config = dict(
    num_hidden_layers=10,
    hidden_size=704,
    num_attention_heads=11,
    num_key_value_heads=11,
    head_dim=64,
    intermediate_size=2816,
    vocab_size=8192,
    hidden_act='tanh_gelu',
    norm='layernorm',
    norm_place='pre',
    norm_eps=1e-06,
    positions='learned',
    qk_norm=False,
    attn_scale=0.125,
    bias='all',
    tie_word_embeddings=True,
    parallel_block=False,
    init='trunc',
    init_std_qkv=0.0275,
    init_std_o=0.00615,
    init_std_up=0.0275,
    init_std_down=0.00615,
    optimizer='adamw',
    learning_rate=0.000467,
    beta1=0.9,
    beta2=0.95,
    weight_decay=0.46,
    lr_head=0.00513,
    max_grad_norm=2.0,
    warmup_steps=403,
    schedule='wsd',
    decay_fraction=0.338,
    decay_shape='linear',
    final_lr_fraction=0.0,
    batch_tokens=131072,
    max_seq_len=1024,
    doc_mask=True,
    train_tokens=900600000,
    max_steps=6872,
    dataset='wikipedia_en',
)
MLP neurons of a small language model. Each row is named by its layer, matrix (up: input weights; down: output weights) and neuron, and shows model dimensions 448-639. Each number is 500 + 50 x the weight over its row's rms, rounded and kept within 0 to 999. Numbers have three digits each.
After each neuron's rows, "fires before" lists the tokens most often just after its 100 highest values on Wikipedia text that the model never trained on.

L6.up2223:445542493366577455474560435519524441451529463562428525516533489499530525482511385378502575454431558504474490484538453489543437472515612530409437399507359527516449448510505426475561492540487527435489629471476462445571510546446495475593468494561521544525501411508507440432505510545479508492414511548577536525588549517543546423430559504488603573474489511507577463508573494533492588523507500518503446419391494490465492509586526548423535516508515398544394429572431546470389466546454414585508483421465499456555538578515498521513485475493451538479579429424548498441499584483590580508
L6.down2223:478497497517518486547537446367480538538487518521500515590523468540434591641473487523463520558483419552477552442585548505524459497504451569464552538477408542562519482497503503456538419434520585477559481501546498524482519442523526478605495523475467593535438466510438506436521429529553497432483444459556550542575491512452507465481470577465525506473416482472496430533455511525537518588597569502506530561440483493440495484480523553505582540467526520495544491595540506472540411512440550585442486515418478516546413520455466490430577440489525484582526492416618406457419467576484518546
fires before: "=", " in", "."

L6.up1811:482435533432495558539539516488492528520551578598461470456540525451536444453523449474436506569475470445505477404519492545518363553525511480349505515484549509526497544472466473508479433512529509454522516457467555413533577484468381522523455504549589512560501474570542435424495501574474463398518527487548523611478552532468564395443481434548570557617469507530483460498592575504468487510485476574405466463508523467526435424512525558495523461602484445517512521575481516500443471417457483531546433450502602500486609534529470455437452463445495511543550463488503450435508540486493536430
L6.down1811:439543483488501527538456505432480501570554595536401434565480511473540480489458522478480485564564468431452567424523433516475471471479489546470555503511411520493548547497479509525538417498443507375513493454536554558544503452479467524559490507467588448482545498531578487412507466534506498532541587447454511513484588486516536488474514526425551442518482523475508493546426462472373558562529546524467489420558506596510586569496460439477523516521472434451512546506505523512419533454452488563464535439520468476575478468534507537438513517521538561550549451517582442445504536530460479485
fires before: " in", " on", "19", " at", " by"

L6.up2677:533602565438492522503478514522450443377515517417594475438452490544345487549504431508500569488572515463488449558520562388506502535470496543515465450478492447550438455542533471562464511486503443473486554511494544513449487460474505508571518533522508503565484506579450417455438491474516494520426492467536472601410485436538501491500481528519521514471493563426429519543563423546509631467569525475456386471445450471514536433501523549484494455521434486577544580578521533535405425514451435545554472485498422545506570501479503597464534487563567517557528487457415381582493542497454480499
L6.down2677:575546439580517440489460533566469466592579410504504476496476466500538405538636412572532485409558533500547475513451620505441541365560523530486484473543538506531389482493417498488478507549446517503470416550446501534509539501481585479417476451553476455566577485482585582492429538528454497396525472501477430423478452509530516556519466540535500574517557498539461580447472446528502501433505527495608502491569495489421581388503540463487394584503447505516613435473496484485514556496528497456486523472462495575548450465506476523467445506456498520440381481462511562454494552489533443403
fires before: " |", ":", "–", "\n", ",", ")"

L6.up677:497496517383521513585574480581530523501607438543551405476535455482498617466535399462420501492448426450496501518517422475515602482534559453481433433432420618502514477559554505457599461507461425374549489540476547556489502560354527501567505432500501565516406490535552436496515508484513539434449446558499474472460542504522486454460625454447534499503468526392512511450470460512437528494500426494420455493405533477534440528507453508439524511508555556462467492498488570531437510495398494556566453575516487390566499529489436457489521564506409462501511500445489519489460555512517410468
L6.down677:476456455581377541533460457509500503428528501532606578491443396518497461477564552510442479399489442552474436467561493542495576515532530576513480504521480508578506568470543501531497473449567579523567481514522493466494528509495487536584421408473501407588517556416555556502432495405500534507542546489552414477524539532512453495502465512483601500527398527572490431464491463488468439480587494535590458374554441502493596511474496586494511482538540517527482492536573478500491538426466519509471597463442364560442532524502501479410545491459485433591524458555397508546418424509444435486
fires before: "\n", "|", " by", "\n\n", " to", "."

L6.up1408:507513507583500483544305558524534507422493499558426547498514525538457601457516468455388541477495452546506488467586501544512412483508454590424603452453475522457519414480454464556554537428506470501504522417408493491464490588498468512525536529490465480395448487497515550523556478561462400519534550419498503470525496505422522485416408503502552576548475462497483481476511503527531504440459513566437595487545458594527605511416426421456527499530409440505430453587496487553550476505503576397450518507589506511500508510509537523499539472450553573597495471518543429485563563415462432528
L6.down1408:484609488465542452530518550438409538491551499462544512477488500541490536444582491482469505437506466466535568557385547492450484490423431519484562555463467490579578481533479452455484499515474461465591520438477438410500412437509478435480504476551549555398485478566513501531462588579487456468524512455542373406601506432463511479463475440510481593468447509444514564457477432509448440403463520443532519501529496532542476516427435518486499432437499544501496444576483439479481528505552586426503497531564446569608490587540480493506577490485517557458573497499477530534476525457532485567
fires before: " |", "|", "\n"

L6.up468:521536470477550449543571534539539537436485601455551463477545490542426460472545479558507514543483526536570523481428541485431519535576534407482456421432517494501518487565525495484558554546565553639530548541412479467473488616445498525596559536426567559612461515559447468517457466472578551414455439464511477449511445530573526470498539506364453467554423572525443465589544404523501522490535466503383531594506508460466503501507521428493470588554597567496413577488515581507453479499446528470562492646556525388459541518472431475530544494581562474535497485460488449462504546476491590498
L6.down468:537420518580561576531482445557562464547565468492574399540609500522526575476566582514474476486542582539509533474497528494471486497444506444574498587542519439494502497578463411542503640492516500522602593527503453422466563435494482550517479558553533521618471419498468546591520464471536537407451529518464515494505506592508505453525491637516557520517395521482395381482482459474638461510409558444461494531595536443485498592507537499460554477444578493539533505478530477564455452529496540441510467584427487457463524557445469395490519513515517533420449507468509593607609451553518480494
fires before: " a", " an", "born", "–", " in"

L6.up1371:518441481489493538460457388509542483452451578551497599499527509557503534494495492511547490419525404410502515478518438473453531595435412462507548531466530525550479541593486511578448470464538520565404491518523438394512538564517563407514413514545528497455524523535485487495460569444461547606413399453492528566509512573470532440502486545448492535458574523546513415494561521452520511626563606595447404521444500447534452403519492502480487546567498515442503489522505444464495462558482443426549449522558419480474548492598503436423532447469460452500498445508618580496383479519531562540
L6.down1371:495420541474563476452529452587573546410572524584440518504515492515393594545483635466495524500454528346387489509523502527487461446382525570596456498460497596576468539462506459567533530473568459523536419532543557539458461481496489415536486564489489505464493472490479502451463517512510475436528472477391484414453513468474527510420485520560542476500504488502512414465435442436463478544514537619564568510550487476455485462534535563474488532564542533380537510523388452496457428606432475404485560552493553474488439445503534418437498445455475525486511509471416469505568480488557509543
fires before: " to", " that", " a"

L6.up887:508493454514497544469459405541586581491504471526472501477501486528481574576516491404490475442475582500489525559485611500584517475564422435453435428535487503528458512522454522470530505498530577503516512594448487404438564566437505449431463380567455461456464522469481478601581558501468474551544467508471545474501523484441468484508555569459539522515407557509384471578536523496512497494558494615468536525545516508535527444415441521560507625469517544391526551535527535400468511527534427576476412498529523457483491425575500507613517414566499595531451485505512595504497441521481572528
L6.down887:434490523500554592559464506484545509387478408558531579612481524589506429405553557486535551540472557591392496456527503419495549482549550617494451501386501512509591522446535551437457427588429507587507513515512436516521521499433505425548506466496570498519514553520510486493482611501435542514558501532465452472350507524414405569493466567524455489566509516495632409545482475496564504530543533533410501440488491611449549516597524555414448537439494539549449570551474477494576556599479478604496441573505489360538481483529590487531571412457436488483526497475560477534545481450504451517
fires before: ".", "″", ")", " m", "n", " million"

L6.up2599:539479539531592414581635454620473484428538501457480456467457573483477495476477511417480596527402524492518513548457542439541536552478478527508497554425537477408483494546526433460537508541546436489455442456474498546575453508544457482537464454501518507467474519478580472467504502533543556509482365514472534521465535484453400436438476478490542553440549588467494470554589471414467535430497461581464453503388485481563410496434557441487512471544482501503422463580459554491477534562439520580563470459529444492520487531527495549507528498462516455580520428475609532454393505475502478568
L6.down2599:567493446481479464341462496467468568550502496484438443481482549489506487486460491516497479562566454408474474506587655512452494455500420535505474511525541590492429429508522529580524449530525574368485430468482560582552479499402518526565496550541485579495403450523546486526560426455572478476468582490524564522477480442493600538552501517507444500485550510521489553461436540577511543542468472438528508531538478557498590568387437401517503567428485471490495422475593423472443462471621469536525513502467470561497533491513480469493496533439354447456558468447459523529468444498521550392
fires before: "=", "\n", "\n\n"

L6.up118:470465477533550615468562449492497473524408590517488508490517413450496531496572473456465579432570423559598435520535609531525557522478573546536519429472502519500519455514511456431402458534510467568462517503382497523531420463528457452520587505444523417551467564455452419523533486495442440580464485544478588424543412470596506494428508391416496521454464495537577463538484497573537515546482517464642472588453521509569565534449497462498455547502550461554537489469467428394474523468509443409398516629500587482489473587429442649535511456495480558555520514467456400506521598471518460490
L6.down118:434476517488523645529525454405499553520567467560524461547528432534552574508432438577486470443461479489542414473617536504588493556470574500527439524528392458459530461617546396514517610549439541507489545485476607549458481459489469508563539526489607488472449455576456361496485458560456453456534541581581569571506462582402453492536535499531459459534420377460470534490451445497581593602428538453451551504547514514536522475458436499484497521558544436445441493407569482485483479466424449471419512499475493468564562489475540510486511516384505557570512555469504546467533496547438482480
fires before: ".", "0", "7", "″", "5", "3"

L6.up1683:520446490436494591519519453483587428392576458609478544572530503525484426567560466407542388467475458563542458501495543504527567511530572448477498572469466560482480519560526455524474446540532441489530433524514491470461552489444493486495419514523426505520477446453515523522486512489471496536529413518427497438461599535551632558484490464463568477646557682540466468502433451505511520460525477634499563539449528487486528418393546507483492512653503516463581521517465552452394527491553487524424545585536539389487463462463442499540522462573529515482462502473468412469452513551461401542
L6.down1683:539534562529448466479529498447516547414541453584509499522442409532480405515552578454484461432434372499507457477510538515465492505520553443557472563449524477458485527563559482536448413439417579599556544549484486484450448473492528558584520505491530522473571563469461510520527515469427540516501480587470469451551494388506483503513510472537575529508390517488517492519406433498490436544498521493535384483518471445441570528442544516389568443442536467469513482515499512509500475411480495559454450515524528496498619503465523420509617422501436489551532465465562474445534498547607511545
fires before: " in", " to", " by", " from", " as", " on"

L6.up988:473510486516504544459492444533644536496442473570498583529419492511447511518583495537494538490459455444573497534449502528509495570450487533553504478452482566517445489536514495460607556439482458560414518543508475510471416601463487425549428431545508592457472521543492522596499447501489493511470309521495574517500540569491609469514575502449480520489555526538571405481500472397437565543469527547443540442438535448473552487473544525502486439548579487558572461539379497410533525512554425423564429544494464461545538470544459467442468526579519430441480502448512510456450515489507483534
L6.down988:443517571410565428603499551469535501558458515561421526568460466544517476498437499495524610540505543425526520485473404451490485501464533554514562534548570621488475548500510513502529538502494472511552537611434599474457495550474465509487503429532509520456465508503547548484424449613445514493505491418412555369474511512431523424531453569469491418581599453482514542439451564488462518441480535548533472514527601561625527414468436455460379502517541548479540513471384455557548508582427466495489535573546480424573473500459540499459552417516486494484500511512515588503483444513560552450
fires before: "s", " that", " to", " not", " the"

L6.up1344:486422404377504479446461552507496406441507461480427502422404521549406595567585493447481492398481456478426426487590536450528513561517457500510512503536537488480499482577439531511545505375582465498474473461477429478487459575521455515462466524472568570515554569512533479500481599558396547429426537579571562539523486497449449450501467500484501438522472498513559451511454463451480554487552422585543514526473434474496417499502574526379464564467540524420493478500585495524408571514541501398461524575564403512434464470519583603524518466566533545448439510471525389466469514451532546496
L6.down1344:476488520511529624569497534489388527521558455439559582576435519562472573498620521584465495509515445545516530539539463615580431545514544522412491596519434424488550547410457442481509481497459468488426476485473483534482506538476482496585428488494507532492513613555473509522476542504392417422578491417485404443500478544488408510484459466518502488455565541514542503561592481558518513506512484531472388543498546544444577548529501560436536544524553429427485548490575481581516504494543545484419529586455464564539440462527496467521481452505472536502474560453524509538541570448458482501
fires before: " |", "."

L6.up139:459443578542546542420530393532546496414474585521482474547521505580417435492524479506495495537425568555488476448507355497500467494441536491477522432407517431474496464533526459527547580480509501574521524500498535483559492508451448438509506581512568557471519513581508471452516501577431414487457494433496538499541379527420515426531480530416486495522497454447465475522522500501576448482504494531470542505491448521512547517574551452553550549606467453476460551542513460412547540534580420456507479558468583515437427538502533522424538479535602527413555537589576453506450518637490549566
L6.down139:534502510408429577537515428440517389485605484562492517378558462479558509527390515403457534508512557498496483539511478453494457495582501551556474493482457557597490465594544458530478447363460535419476427475469401517392516495500486584489479510486498404489459511513496543464562519424450442474472501448447440505453460482523481471531496536457481480528445533567556475538458401436472431442471520480540368517504522460594557545469495582499507489460403428480496398504436569522564507523443526503463457512509471488450538522570518504482414471546517486511587546536469451501429490513479428486
fires before: "s", " to", " been"

L6.up1026:475417544457563440469521528530474504482532426508519453568450505450502532549500468503411517419411502559457391512569367513527466551493461555394532428479471562439586444489555448452480441536452532502555599501572493457544568467373498501469572502471540572477471518517536464498491500524482445483448541540531587499577536549550478416475578499487495529412440488540544434533636478440566507492509462566519474525439536513472483497556431564543473457562580453674421496465468539523472386463463427586531402453475605455496515492517490516536488467476529433544508538432579496478443472505459563488
L6.down1026:486573549532538490407510479451538507491503480511435579538439477559470425415560514554458548510597512484441437480514532523502505440478494548473521466526436517459558441528439484461377476514559533573390469484446528464437451421472563514585520534498419448492473475518581422532474474538500538515599538502624540481478492442519520429471495461536544487539451549450547600401592474468534516452568439545523428474485500563515546521553479416512526602511547470487462467465402468508490428470489497484518483577504503511379528475454533499493409509483461451499531462492473451526538450491469467469
fires before: ",", " in", "'", " and", "."